MLP neurons of a small language model. Each row is named by its layer, matrix (gate and up: input weights) and neuron, and shows model dimensions 0-255. Each number is 500 + 50 x the weight over its row's rms, rounded and kept within 0 to 999. Numbers have three digits each. A neuron's up and down rows have the sign that makes its largest values positive.
After each neuron's rows, "fires after" lists the tokens most often just before its 100 highest values on Wikipedia text that the model never trained on.

L5.gate378:550427510517498507528492535542477447488430511472543585464525495457514482514405562428500522496471554492577502386508509505609545519506590468446494452435583410571541489410505499604593515435505507475515546530436472454521525463600475468536424478567487532428453440512523524473516416584485502463554477525531483483535553545351492503479573527550549530437554455546481475487475549586444481524541433427501516579473475503478443472506473392602409476457470476528486595534465477552449449497502464500457488481438443524490486519461421389471441573538595513459522471528464484480584550521570402469481463430509526411496564543494432498479418537381453516445546551457526478468624542507507475481461443565463532463560470520497506526468500619514452488528518533481574357440437446447445424550523448
L5.up378:571527508494459455559509489543442507405505472433552534564550493431561570479516432532459530526566528413578555531473516514450501557522458524451510529493487414492461543495618453461491505511493512512488477498454499464554488530557443496550469674383459518479409529478505595514520564543511470504562497627453561461535532487513423516361478477541514569557509460465470496454489541544500537570504534464547474546529515587462521463475513595463470471537432513431466520535463492592444516468508545546477560509487506507454514509470522479466554475556440487506407607516524542590526562553475562548630544488572512498614507527419525436459568446471496465394466537461458428439586454510578543509417528589514482453445505404393464522522509462663514531526459482586536492508570524453447565546520503
fires after: " (", "-", "=", "\n\n", " was", " \""

L8.gate390:502566563576481538509542481553448537439481455503486455447513444616521484478519429505538565612556523535497513495504489574376485504516469612491493509487552530506500485558428523519518411473473480531557585499472422520462547521525462514503403529516483501511487452554474521484474429468408429417510412565599469483443600440594533636495538464537519448528502508560460480537554530503507550527529394561519466500468485570460587485409536564582463542488513467429471546476519548516510521484510534508555518591506453510412456453477541607513482592497471474492469407487520469650467467532521480502675431516542511532505541516507511447488452417536504573493511545579536518563584367405465520450493469498493545457407521540590471419460573416499519438552541497534509508515457486557468526447478451
L8.up390:471502445497498528502490459468552453442550421532503534483539537461399482483446519446511530505478508477481500550499557543445461432518598433507473502417523482497498540411536484554431382538379417419450465456460488545616605443502349497506466464527529499428528536427492470418546437478427503453577422403499505520490491485556603345493542452503495534474481535494534583504509499486563470522428448530502511477462366544535497506535463475523512547587458398526571525537558488460493547525487566442398520547460522503520570393540589511540509477503510476438497503490473565510589443431540413456491542547436536569534511485553409401484587487495610506504485430490551471500513484565526527468498408519523533519558435479550477479463385551538487502518611466546513455463450535460529521558452465
fires after: "|", " Gold", " (", " the", " Team", " Silver"

L4.gate390:503521579469554465507462472506501482487390445563418501478431402432518497459544564543414519466515474467597473547550494495497490552504524518389552490398512441495473449508489525469485442563480495516477486501553456423471506504473525473511476556609497497523501529482500538519524524474397566470501395450487523492495538403538538457463477536536568537363554462495461498476432583511431467554503511466432436494460498520445502564504506513603502370428494513489512570490556487464456566493437531586542471477490549540453533489500440486333447574541469501595566483507463449382503467506469433432497482469561548445507469483454519547505428398462408548584491472516495544445531451411550488476387505593454593468497486540584500487516568520362401530640479448470547462485466484469525557485481476
L4.up390:438449487508504508506521501526456511526511439562528533502441469460517521479471478475446546504496471437528449497588613566505530452518547548526603391492472486557456472546522471486539545506545557495470509434521537383431463541514594539550553627497492471565443441472443502528496496365448481503427476527408527483505522469467488481457428567595456453446555520455486488572447590421513533481501524437475388492464513490488457485440544516500540378541496485455547540455529464494472508449472433584522467528397466565476543558541510473451450493530455535564629490475460451410489490522472552450529560543624503424564461410410557516562526505489389526541488463526545519435607429446559455458481573592470571524479509536628540493581489532447481481592535433516441450496429489450507549500406527
fires after: " the", " a", " |", " The", " as", "The"

L3.gate246:469569553459486505502579492564463503486443411534535485611475525508452447500529512542476623458489475517552527482515590496540501452572537511545469525467549457560525606546521464440434538515489476495597441543517583559553545535545460489435479563527498466655575461459492478548555496484543429532583497493505471488413512525377514495449465504604422549515438520468542462542512555467476525545453454558468629467486444469604466491429518500497501480523470596534549554550520568524478474472422496508510594547484501546353521361516449476489522477500518393470437484509517496503526478543555501477616438466521484518542505458489577459582511556539498495521477420533495437505527474604433519509447489475469443412489497425504518491491636437456499568557531482539515489464573500544445481474675501
L3.up246:465417479480601519492519508579401510423485534505492523521499499486532582505457577430519551555533459512548446491439450432543625524592533574542414504463436488469463474426475501507498487556506433484553490478441457524436396506520454388529441498537513514483465507556363436542505518530465499470547539558535511554542458499434531519527476548437443438549525465581518506508448490465518505564503519605493448546571457494514508564625502583487438472477561480486506484523499488528549538557465512513568470551546553486567521487593511436487485470504527606532558480614478407513547488541498528484463402452532461391535534548496576587456467530446388485444569509485535546485554491490566548471593487457406541478501461500515504424569511496522542426480382495662474490565578528513574483592555573
fires after: " (", " to", " |", ",", ":", " \""

L4.gate270:463529464564437455512496588590372483473482465514458541533545522537564528487430467574505402554490372521475483543548529543525563513418527478465653541531652455473464480406566452484568529481537467439504481589523568617435569485557503525522501518521584567413513561485454489535463444435503477495504549486542526510610511450461511577453526497525574530517490461507535508485475591476517471520452531495472584562531507491555485552556545493499456469500436469494559566505515477435503455470478463519482457413526498511548625399554580425474463519456439542545478496452495482440506507546519430385539445491487564502490579595481588440525479528461515496480568532480569541514549556432549581466495471470567543513530510531395497423557523527458403535461375551470534523514429514486569536542449446
L4.up270:516501500549496540477576582615474620489500465552497521524462495456487518451509471593547512524556529505496429426480554529543601569451547518507529469545517568506438472579544573530537495532454454505564543588525632560474508551516551567436486480599531356460429479484506485458506462426522534461469496436488556478478565449435481485499556499567498455598478452546436531502498512458425416548457546533564511522456546428554443420492552445492498397557520386520514518510495513470486506465470386444550436450529512533502577379546529531547494458444563535512455520507467425480487430480517539562516520543425534451501590506495459465498367512478551588470484498489510459536543558594520525539560587431480510530508545470440533540562460544450551647467419510461474546572543428549587478518461442
fires after: " the", " (", "-", " \"", "="

L5.gate262:573544494451416511554495609522594531597575511458525500458554463484520480487545580596574520442441482605573481439499470433490492445436602437560501513461559531632585497445518510635535500539497528476479542488476454544375604429510535543536520494518492535435441494469574596538514474514537510435510498524527453483456514496543435561543560550467526512421482531414554602533503456497594556402501482488459484554483448503478448493483538551503490476473451452458495540493468501514477495482488542430444519465543431485419521501544516502506565444459466540552560515521529544437456442370448501476499502446546525522502559507494436472482432490540572584532545532492497511494512481443443490486540386456500417474638508502455553551538479459440477447509495553479554509532362340522500387479498517
L5.up262:567526483505485533607526589462469569441527421579547483529515467451465561492567446589530573569399493486509485479396451478479522510481516571583425457556515482462458481512526502446463420555521533432559535491512447489518500414511464472468528711389406560370438535411483427482462530522494414452551550532493496454498440574529504492469582539441417453498447448480470552459471491533474479515489500507476470493541515441524534492434625527466549499523486514416434470506439497493476454510596569548572497525495491463458527453439576510533509444460584472495451456479567564454506532502448517594475438502517511539572495505388508418460535547530548562491533436551557455513492491501445496467512546551522485400549382438458526543439480436494459426533500508604416569531518476528591530482518486
fires after: "-", "/", " (", " \""

L3.gate3:531467503439434455506525514520483454458614474529496583462432493513508569489494486540463469460474420457502536468479441461519521511484464503442530458506519472468539429440550351457550484522533435516549418447452509553483384495553527420512493454553488513499498546467516498539465516479510544460601547600481488538618446583556467519511521475478499559433500554456503441511413431408526555593494573513566600438468423461486449547520507507483443449507543561479506529447408527488481509473479481502455554550444529542427520414508523445571522486572437570402373567494437470485569561535460531430594393565569505437440460569509511450564538524596457417460493534515555458435538518306540584470548430497426454471456461476492548501497510478435398457514496497466574505490535531494501456459522492
L3.up3:469479505523513524528555505445524496532518508474383513502482474440424521473497544411548540529471483551532489471503534453569516560618562458420432450515491528404533517526412494551510493409520450443556411426373566544499445484517487484532532521506493515519481437521535547507506417406474548479506440456600536527400523520450493522547516488549384508506510436566494495556453482444409598552551457637458576481547471365531557527522508401549560494560515537543500457491452527481453532524493508555484548468496532556509560412447644554489497542542570564441616548566514454486527531506503473565484577510526500504505510521435512480571477581414509517488520433506553476617518480503583423490485551481482429510401549531367494468498503409532489488542496575567473447532450515485548506514616495
fires after: " (", "=", " \"", " -", ",", ":"

L7.gate399:494530476556537544513484539514450497413464462495488517586493487534517484558436452431550530475510423426606489446529455551592526450552429484439418521537559497529454523426522518474438523596500487491514353476385444489511525434539423478439427409561530550405521525506433438502420480517527502535529557528567485459567496429486507567505579480508481472486516469493515616424437619555514411488541438476517463492453525533475591464520457570508476452517480483495500484547484449550490521460468487553548593478474481556515523473465448549503557449564559531522454486574498547491620461460531532445430476351547512524466519534491558519472504442515482474565601482606501579558598565442539517488484404447503446521540477491510510552449452543449522491584442510625481453644521465436549457506536559
L7.up399:481570445555364557563457476588430449399490525534622582593467510484507597548437476476567556452521507452465544439457489562557520464487438489536506438518532486501478505463524490373440524484485483545431517479468473487507560471528478430505498497484527505500532430520489476457471415459469498521505594568500467475538359417521474539494501446506519581532506434499559568484409557476520401456493460414547484486511531541437511462455479569563406474545488464510468440472413562592508546467456414503573576524437432490596518485503489490594503517443602501520453575612502515437572425505579512454472457471564499603522517458535547585510520450548516439467472483484398537568451531432513523481533410470479398469526574492518521460480400529444460442552498507580445527561540491523510484562463542
fires after: ",", ".", "s"

L4.gate387:504523510487532554461459527504485465337482598419488537518490448521495584412406464506502413522526535519598555449518519434484483506547495431523422522490509569534456443442506472503532426571466493438528486504433491595443529515561565556481448450409481507438533511483517429528514488533580499525565469583575508528533478515565520534468520590528464540499503563517447624439507512625568520515489477506479504520538538576475516521613550543613503568519535602479508513493432526506521401482526455526389508492565495499487529495550510461452429499484541632518477517451458492580511600443482600547508480427404560503465589517380490492457429522503457556473562450480469556514419573549494555358453465456567462579488481454466578456476467439446421537550457489519489483512470467451515488555464511
L4.up387:400493471558506567496463426454474423527484481522518569474518642440475574562496541447485571492461577444471471453541467449401460440579448514508404525606477530419574468526490582489511571523483466473528486532455537582515522485532522514515477441400372510517527490481460483417592588364575468518494548548357453446525459506489469423472493492456436476510410497451401522361483470501613430442559552555497426406460526499431503465519523569507589561500517519476519441490443534472496521492490446508529421504516501537512491570506412516531542549478458501531520521494430486498491473469471526568426420497460444470536466429541561565554577542488495501489465501426516550493472451505496430480562539483432425467374446497560490495483515569490526558499551493463600511495586522472486503469487590
fires after: "."

L4.gate478:538505587473549468486522497470535495484490482497538446457516421658486460483518444459502541505518375527526497447506422541552515581496517577520446587516569481549489615481484520504540418483486458526558492523383456565538474501523452455501428568598586555554519414605476485572470495483469538551448506557529539564454647490536568591499582500529396483489510537524502503600602465573518479462446485578513466529487445516493609506477388481501556522516447425497523499498616580557532494519460552590448560546508554448444491427545512514390526488467514421506515472470415490468511514509577452448584475403484474534462481552506457529479434508529466494559608509489476552485552524487498452459542448435625449443582474485461505479420468424473549494526547577479519496537451517502451458544483527
L4.up478:559561494470481528484402448552483467469483367606560431541533437470485543508455486518458517426456559561440501483471476514491580435541481526439398442346490414525483434335459556470518563543461430467583470490547534468515556574547524552556489503477581461487568464644483423442497489457487494518556501482569479507569484435495512495473479562533483536537461457434494468521447501574446531458597512596476510480513566493410449567554465583474555430468482607464571471490437614481555551513470454508502497501517506532523546515493513429477558424510532520555539543542489376512503527535470456485518518462546484502499567549553529448476530476472458506454583468531416515417484464443475522431552507460462458459502471552532527445510455599512443520519546544603511389517538514486418551572409506
fires after: " the", " |", "|", " The", " N"

L4.gate306:499507458458519555374480456498428392445421529556434530529480422511475526500472551572496383510517539481560457547404424510410559496568450458544503499520534519486533487500499634537471464541502487445431412560566541497609522499459526499536506540398394512538411548449507526459574567560535568554589567548547539456513531469445450560427545435444488440459434536462523561517522527477546378438570542473543501498497509491452466538510486450482448539522520483472426509483411438433493459475510423531466529529498446476531458482550518486494491459424522541588522596428495430562501441508513532489471424545551439517491452540485486511533453498530478546480517495472471483505469526453556522536577422483392380534512350474496587470512472492405394540549491482539525484520567414508459398585464482
L4.up306:437510462501506456470451458562455450429512544532567603609474533464517579509492486378458537509445500455464580450481494563539485455575422478496455483560511441512461530487495470484505504477530514455558529459475546439550465542519454524504508436527428485556529507485500405606557498534560446495545453553489594450553562406496522404505543622464486440471567483527403500466501449557607459461517493549458392462561547479441561432528553509455439560495530557534477490460443596492512457523501442491578456419485557417442520424422482528561610565478448559410526583485542445510470594487585484531508448427530460472508451545513481452531572490473551511552543522470529475615504537529654470398508529502484452574406488495527489496485517504487386501504565504541533550378502480552498496514469436
fires after: ".", " to", " and"

L5.gate358:534554508520554522490502449602474525527540500525482461462543539465443549501528476496605537522551464528506517521508493549555409475596513613486490485507520532460477498516587506497568494428526564525544541531428538489557583386468522517382403508511511559554543447496468591437477457485566528451526461503489576504533475523633543505517575532535486533541564442496390474476481637470521512528513410544474437511482436512558572533402526535498484502515457462497453509585516523480413467475461580578579444568462515610524450456426492579553463620584577410433541502529569495396507588477471401529571472512468531471498469530452556491544470466492447461515511462481536454550469456480458505526504533497552563404450525472463468456417540429605525441532468571442476381522515489455556425551532453
L5.up358:470492482543490491545551360496506616553569551514459476614541483547476502515476568415556459624539586571452520524457438522465551517447512526543533510527520524602615541507519475457462552497516582462541516482514476454566481466424501573492481524563496498523523535563490509579425519626514498547561362462502518474479468401396545526447535552357567485524512491477529505545498489497474468530516438493523451428501421441481436371462397470570508565488539463480587550520470393490524491496500582487521506488465452505352451511446508433521537493531492561532479497401443476541446465457558564429462512513502568477476494505490469526493420400458404491484489447543505490520491555549495441484441521465498499490433612509474454486437551457568554475590517484619522528522488496524501588476470466
fires after: " |", ";", "W", " (", "|"

L8.gate344:552497495507586517511436501568516543435525504487481576485516554472508446445448497493538431467521547543513606477540495527543472556410338495491504503465556549419456522391426498409454478446545505477605422525460504457492532457514541550526475432513495506405497572498537432507463487526588524525564379484456551490468558499591529561422519652504480453474454450550468531428451555535510418391428467508513549464573500479530485474543403578510465442482572551492565485510485543593501492465514484463517469504513598460494480430489529508532483549524492447513448561564490541561579531456541490613445470458581495481482558537457562452526508560508571524410458436527441479595548524416439467531447534598470457499463486501487487339452502546542418489559491447469483515457458477519596508492587468
L8.up344:518512464518562558554515449476490555494534495480446563495509450522499556461519529473527569505569476568472528510593540382555458559554571543496532544414556569425478576482483509462472497472515510459520489455564488525599546439444491466478477527500454478478480429525518494590545546437506422596479520510495490427543514420460412438461439445498482466453456468544575516453569506466563517601542552486480495459492494502474440465440456550373505552491522444423440475531599548591475503487472527456527553474496455553553620481551394525509533533461498487466564608461556554578523556494553454446538516575513504537520520464549534440406538417451488507546508502533484490505497407493385422587564428548517499500477442526495632492520407564515389395532617491542520493479532423547566564625486497
fires after: " in", ".", " to", " 18", " In", " and"

L3.gate423:623511584520529501444557559516546598437517433504457517508547475478448547529519560499498517592529393511504517443515540478508519571465603479425490552444519478530528537532461484509594451478485488482536510515433482574469530399552496399500480578562568564531561511599565418488394437540409552469527545498546501495449549436495466599510583475589535486485511470509461416489554491516497511472486475495516543466524440489453490563473471500426447429493528494462487533526569532464449437483506497521468567530457556640447597337463436531459433555506479552438480542522451615465533552465496527418642463446552523487482438528457477502548438525492433544568471489494572464547530481544517469468453525462557495496560536526575442439497504406511499437604482558590493510532498549553552493562616481
L3.up423:584457461496444475527464528479551485515578367546478475482501469469433582406403496493573488510527499493531518459486484513508567481447411544504460593429506457499433517445381519560525364527542407581530469460550508558494459526494510454572527477510539547431527435638479460554441409512443499480474413481459414551534579469482480478489514460550496442442486498524556449552514499529545511494499511452564425460496559529443488518527415555504466427517541508405574467534485510484642529553507516506572501602437418519500580522421472400434455453484576481491465449606482518521546452482492524438526495483559586518431527582562554490558470605464452437505534475485562503418521415418487526465542539476507498541469463461462552539583562460473463427506534547587468494509469549414514499596504545
fires after: " the", " (", " \""

L8.gate190:474502535505477539545511541504468483497534514582487506513521446534508478481464450629532527481546483462547463463533508498501478511462519525465491545503560479413475507493453537463523481520522479470483533520516498561409531489564541565424389546470510536542505580569475483458381519514460588490485495535609444485591486579495483650491560598536547504487511502661422443464461519494536448493480451459484509500486455441466528555493431547512557512582519421461516580513481487501490464433463533535597480486509470515514590404565526569457402565529534527569539493534586492513551447378547452529432435494543473439495584585512479482470476500519406647426511560540602518591534557500331536445397562454441511515474427552497514484415478475395516531564505520579476454444521480464475479529532502
L8.up190:576513524430584460582424504498574531500431479472476498492446503525486468461490565479425562483455570547516540448495481471445422516436531413564586511455444509439539524500493515578491564479486553470511568564465371426545468570513530588502529526421420457519475507583542486537578557542422534476543380502447445434478575571549417403479517470445455508545528442463485457545376491470513592637580527552533467469504571490430478473511501512506456619465495561532441511501493404451479543577551505497442441441547516506456463457502500519484480478561459460532483525433386460485434478469491461483483518645541444518544469509532497493572499528516508492463462550492486422560425542482572420516526457516531571461402509435532532438416516545536498536567462503459514492550584448568437438550437433
fires after: " |", ".", "|", "\n", "-", "/"

L4.gate534:513550532480579489457527535610527594549447491432482443468506458553523514544511435568530514534506391526494500431498378445486500584629568533548471497430502440525551451547427521535552578509462491512643560558507486543484486451557472462485443619534519556532479517526457510563476456446515552495525437552505446427441415479430484508532495436540485520565524484598463587544555568593454522474550562607515538505523466590469481554484406596510483496503563416572461527549578524534401465497455562459449586491501513565437504455493561490512508479500524543469571451493555495466590505569497554436546441467479471461568494512491553491432452503460426535545529557507530492462524455474425475484481466503512471466564500575530402444494543443532476588538396539476499470449502485474540554546675486
L4.up534:575490548545485494521461445443496421553481446500511498542487528540455504518464424521474573507546444431496581495447482576455526519497435467461526501419479506367428506487521445516452513496469549455452431514455438528360508547435438523524554588498511533474464511557518454491436494453428539579522498577557571470580474477412466474468596570484477499503386583481519506574597473557499519508519537483490505598444458502509506541480461490543470617558499352507495499468481504531471454483587474548585456473558509461494620540493511456397559511574434513487467541488496456587368533495468559452463503537456510561493507476482603516442471495499506474483522476501423569583586461503531442581484497513503426508549469425478476534342509557562436453575566513600570501582538440536483459541457539
fires after: " (", ",", " a", " as", " the", " \""

L4.gate129:520479520519494532499561374527523505524542531473381533394481462522571414448513508552458426541558473542446555463398510531564521540489525459506505550560405512448549431505428505465508510561527527496451533457591476407496484488428526466497533450593471418459466535479535427459501549394460559451502449423518577499609501583529561434562431496513521542475490456510454464513455565508436501481552547526521583490402470489470503459476477427514502431510465469517475538559524566556455491514472506489540544535525481434499569495473523512486489533534520514502524493424452450432541462545515495483418404542515563572689544538462417418530521497531569600496432508397586526451490543404491439515509515537525569490453512503542439501506564572558464521467397600442465477467428598456558495580506398
L4.up129:534549478557503518458604481554480562484500579503418540451511497573609509435506518497516509464546548536451531481486497482551496520511500518486493568603480477521504416442430525496480514547538488518469466475598447511525527478486543486469454495512509431476508515450508384487483488430441534524473481468565576555541555523499569505529438567497531504454485368577463523481408514569481475447551489488443580524436444518475489519460501478519509388415525441487569519591459584546474471453418472536552505524541480402469631555427568611432451560550539544525536481423485459459554470557536483497460430498543547541588552570481462523525417555607633612480438432418611494462521564341499450524439487473477558555439492543554454558503494513536442469519430505496474528463420574479548443547486497
fires after: " the", ":", " by", " a", " in", " of"

L3.gate219:534497547522539408421517518570484518481434492529505520608480506510553467432493530565512519557528422460556500463504463518572472539571436582428482551481543581494621432496491490509480550495584457438530400485527492491447517420396461516530526485522520672492492522502474486501426442573461563517533526569553573507467436458516431503480537420471446299495463476483411515520411494555485462523525431596520440513406454502494531529450427529427400488457516450505499504570535526447452506491487519465474486488477516516469608439453499563473493553552584517507577455595482481518504477552545463469488454443599525451456541578464516543456430458394429531531569526497536529504584502480444509410494477524466519493513389551569562429488573492397537525559503464438524539542460495482556431529459515
L3.up219:527358545507427522449546461480549479583427419544482550486466571510601393408506602602435468528545469523525529493536483519521580544443484496513493450413513534493638413438560440562560489543534415522495547470532493498456510498433477422615502427492521581482470447550455459481509516528528504559506460496437525487556450460511466479534530415449495503482485527348516520488538569476542594470476413565474481556447514501514480525506475544452442348514449481570467445438514576446488480554569540443493547516477537560477574456516501491517566447487501526557535469559442491537541465541544531405443450561576511473485530531539530548492502584466393505521518492475581545488524427456487446452624384550475553491517427524503459426569573503431484491466441545411490520546466541511495521501558513
fires after: " a", ".", " an", " the"

L3.gate640:446484534468509492525474457508497503412465491545456506466452517551504496485493405491472512553466447497489524495503423524431461623521533512501538541452432470497613544513341505538494402502484593411525470484407471606541459466514581484440512531558430570485436500559496547500472501391594564478519549464539547550536396516462550533578528404517377459415522504590445550568492525438534543505499422523504507437512379474532452550471544466416476572493473542411476494498519512467453446483458564515516494504531516495507511480521463503449448392390471508414607418397434525545543465499497487451507536473502523507570522443550465506499501522517451528593535506451583569500541545521490450530436463533596508582517498490540552465433530526456480527524522483465519456421536540460668508603563534
L3.up640:476549473418515456484472492413612484392536480578509545463509542501504591436371523519597443542481552485475511503424436443449564480426522536491518463543522460506491496515463531604436527518493414518539454545552500443499490558495481514513455381512501485443497498538560470499453413531544583505524521447486518504481471538535531512455516469399454499448590573487469504401498409506392513463486527499516489484445507436450489453532525544529480550492469563502505609518442611506515449503519510501489483487354452526454498501459411425453377548495518630508500434489544530480539517447480540616581484449557515523544512511548462437509435553587513529509396501487528458485436651483537419356498488531604540519542507510609471438515418483432463520503567534499490551418486503475537525463510501
fires after: " in", " the", "|", " from", " to"

L5.gate348:515533586488598515453609443426496560521479577462458518488432527535512437399589488624535471588511477489501530392560415460504501595469481471503468511467503497488472547539585615598435489529437481505635473531554470476427524417551489471524449509554461497451445537543537562514517525516520536534494482472479401486471485454535572557449494416499598516414501476561500512429526567549480626494568582550479553431554492496476482507478544497565573546588491463492424586518587478577500439467535445543481498531426538560474537509529558471504477544431546459537464433523492548459501579470520542521603425508487435504514466468451592471503490532497534547539479607531502559470523523562513485441530475577502472458577443551507472532506597504503381575572559597493473550505447480473521463427555529
L5.up348:550571488621563567517534551533544437457483502498497507548518586479483386520408360481518429438480521429515454549518563436542539478534555540514540478472470544515412509458450554416501499537513542524502533514358689435517495515489486505490510461539551512479427506441481451469581462577558486474449483527509542494512470510462529522560471453505494405532519528511446492508479485533516521519544536516448509553570578529553586585638495516535573458476421441391608523543514566529500518563519482544598498416500492454478600388389511520459542490549570431434491530502485507569432517581573541531453518514524516422546560608451472494483527463457457463530543492523466496515589513482549492584427552418516463505413434510509468425464529471502534486526464492493520483478554432525490383502485464
fires after: ".", "\n\n", ",", " where", " the", ";"

L3.gate328:584503483502500463521496528548552421483640519498456513406571545495474485426448511444502544522437527455411433475481485483448508414475469486566520468453444404484454420530624457616436469475572520603439512477416563515465480513460431437529480507542478484435538591450541438535513564580507464535518532468489487477522447474601548523451407464485526539482545484513491526483420459586482515507546605537546499421504511397534447481531505486553437483516515567520552555490512437454575508498429479542476542461528500503541485513499522506592438602468477467435509556433522545439415549538539522495410494428564541457493521483567476463460614467570575403439433595398505467501514551387564480556434447534454459536480391522549391444497448534514491516483494508438499497455551562529533410498476499
L3.up328:572569494593492494445514510475547450522558549547391513435529528464494473559539500519545574467563523574515585521392509438439498484561477397451530607556469437527512524502534555512490469439483580567441515526505615466521530532493456467481461512460415462482504547504482405465497431539437439470483444480520561510461473517523516446536498523444445452517502429535491596542535375441455432465514523534578522551430559419512468506540565523492501519495552448649493425470481528548489571532460430493558491517527464433477522420487476574566551493589498395526425414490570516548543532543475551603478473508468462411497494453482405458503563530585577527440388463452511447512442556404526416587448543540496508501496411482452430519456392423530538504530515473517452410531431509514515460478458502
fires after: " in", " 18", " of", " North"

L5.gate593:500558531504538514480553456598447541471540583509515510473544498520450533399585561583498498484496486452535475473534546457500518495540531565537534516519618501502451578461563463524546561406509510500535487509432410516490559462667482443451462564470550531530402557594528604479518450509501499536511463544517477488470518397457557574518579473585525526489587466522519554549439590484541481518607490549487516515525458504441549509481489377524378453486521524504581467510544471503448414452530483567483599479481454562427570452500359548377423561527525596548374505500474482565499519477516509443598465466523527523508503502497542470482427582421503588533355548565507533497534429487454529524496475497494481518541499453547510592469532518485448477531504423546512569531475480483575490534506451
L5.up593:484468549579488474543531577511490563430541436592540486534566429487457538517509560545547522587536533484506534481432449598513437538365532616463451467502499526594441483461514438544543521523567556581562442527435475526403500534576541401469448546489428484473471465451420544575555533529463520539502593544521542386513470464522464544487550548496485564455523499458484563535530551485492552385563513572551504526469513462491555480338470457558547458401487535536494569495495423446545515432523465582563566547571511615506498465525527575432584491484508593484490572502492515565533552494490493555549384457489542467557550533483499510559486554589552484570489547554486524451534459463516502486513430435573515442505476501383536531467457363431501497492498426500510456507501514544528508477501573
fires after: " (", " \"", "(", " the"

L5.gate233:451459420487482512439568513520508479490483561504469548510472359510493500490432572524521585416445544595479406513479494533577594470500511437511540592470526462538579459402524586431458427565511513606517496502514384463471432481569490490463483455583475441534532452449420456554476537517438508564580435538515563504414568504481511537548457482503584446452463540561469523549508535453499445507481504516501538532518470570510476481484508441555536400430396520528508521630465473526497572466502427471413574427550410540584461488495533479488497503444544481446459510455467568458537431454556574515502465506530540476442538599454479497439524567459570553480508447448531564566510611523463461520472409482456554568547380554475470527534440479555577496546525472531563522459497390534494500403440464
L5.up233:522492474497434453507537518585542480475493583473516485528490395618545475437485547469459531464483410555468491489447521476540500518568460459512525600465405533435473396578537457530478467456527516543498636460557540481404482529550511459532562542524525452487451509484479438466497471499435512526508546485583599603421630440426471505537442439578430444553512463490483485576456463446429528564539421603584510474388477471532471540581559553585540451446598553572469484483547536533486481536508450489526522511483528539538507444530541558507560575522462459495519538467557436510460491631562497549463517541443466438479620442436483537577543532499483538437537402538492477465589485512519430547535481376577528528436449602542523413549502482493491490490482540480477499497504548497517469440572560
fires after: " on", " in", " On", " of", "On", ":"

L4.gate406:492459432405494481442506476462492409440530589500608500602534474441476557475446537463410363503490515546538527578500491530480547546582423436421502455579502498484450569511504551483494528487492451417495454528430483524498534467499498496577532507491616462478524563550512493484615491622528486451503610573504482503561422477440532526575541444464406487581507505517497493441502519591477500501463521466464496454542538565440490472477472476472452551551467527493547511460497491503629478574536449514436495488447558456584554531583463486442492463544453476526510617519477441536499585519601526550504591461472517545440493500560453566480455460460372396413535479433486493512511479483640520505466482494433476563478532462405503413563495552486491508482491406579506523450465449509568549580424456
L4.up406:450485486538494433426450463469514500407525443460512502495434534407606483508475565506434436457447515460505503474597439387527490488480514428522480460470529470567418548537624531524511498496482433522505507617479564434522474510425476526472497457514515497399515481478509518574487454536507534450528472568466529487448449448512502522457529473561504574531479491443441560441525405580483413379631438505506512448496490429439555503560491498522527450393497456441458428491498499478608542494476524362489465410525468529498418499468520480548472546517513510451518505510468511485423517476520550420488503446512441554488574621527437589427549493459460510518522626495554465594495531433521487470527432540516454520500437561525465576509489529495509516451539548460532474571298587418493467453462442
fires after: "."

L5.gate604:535598467554571437513451517522525427542531576489433606486496483534393513560493487536517468512501484462600584431470522512556503615484454504490539595465540429497450525457555533578497490446508525458583465457549439640399509453587466429533484488487516514518474551518497570461484434469550588524467477526464510538488469470537559497540503453593481500529571423541444539576462547473534485474533514493453467420517502529494482519517532483476487390515524477470529586504566552533422488461455393472508523514428472647535560424385376528477444533573552494464439604494490488476599516525439535565534557485476588482516515549484571428468529459365444451513492539528518550538555476408512461521470523502540467501563453462426468515464472409482525492587432484511465505543487462480509437641538520
L5.up604:498527543537579534566424531421435444558538399612590427521479446548527532549534482607549503514535529463452553484527542486425541553396420579482526434561547481606547506529465514529487472520526453598526499468517530512310468509404554500472514520546510398462499532492416527498507443382491528461554537519484486450544463428530517535484560496490495545567526411504517559575550554496452618458476616437490488425518477471491500508517425534615486553566531532467554531462547506487472516563479591514502510509562550576528536444448445514494540486459581529548451450519493403496507522546558498491543561488413629497529472444478541533492484438445461416527476541506500536491561518500485516448536528466567447477509462445456539510543443540493567569527406478523474525600512514525528502515574635
fires after: ",", " (", " the", ".", " |"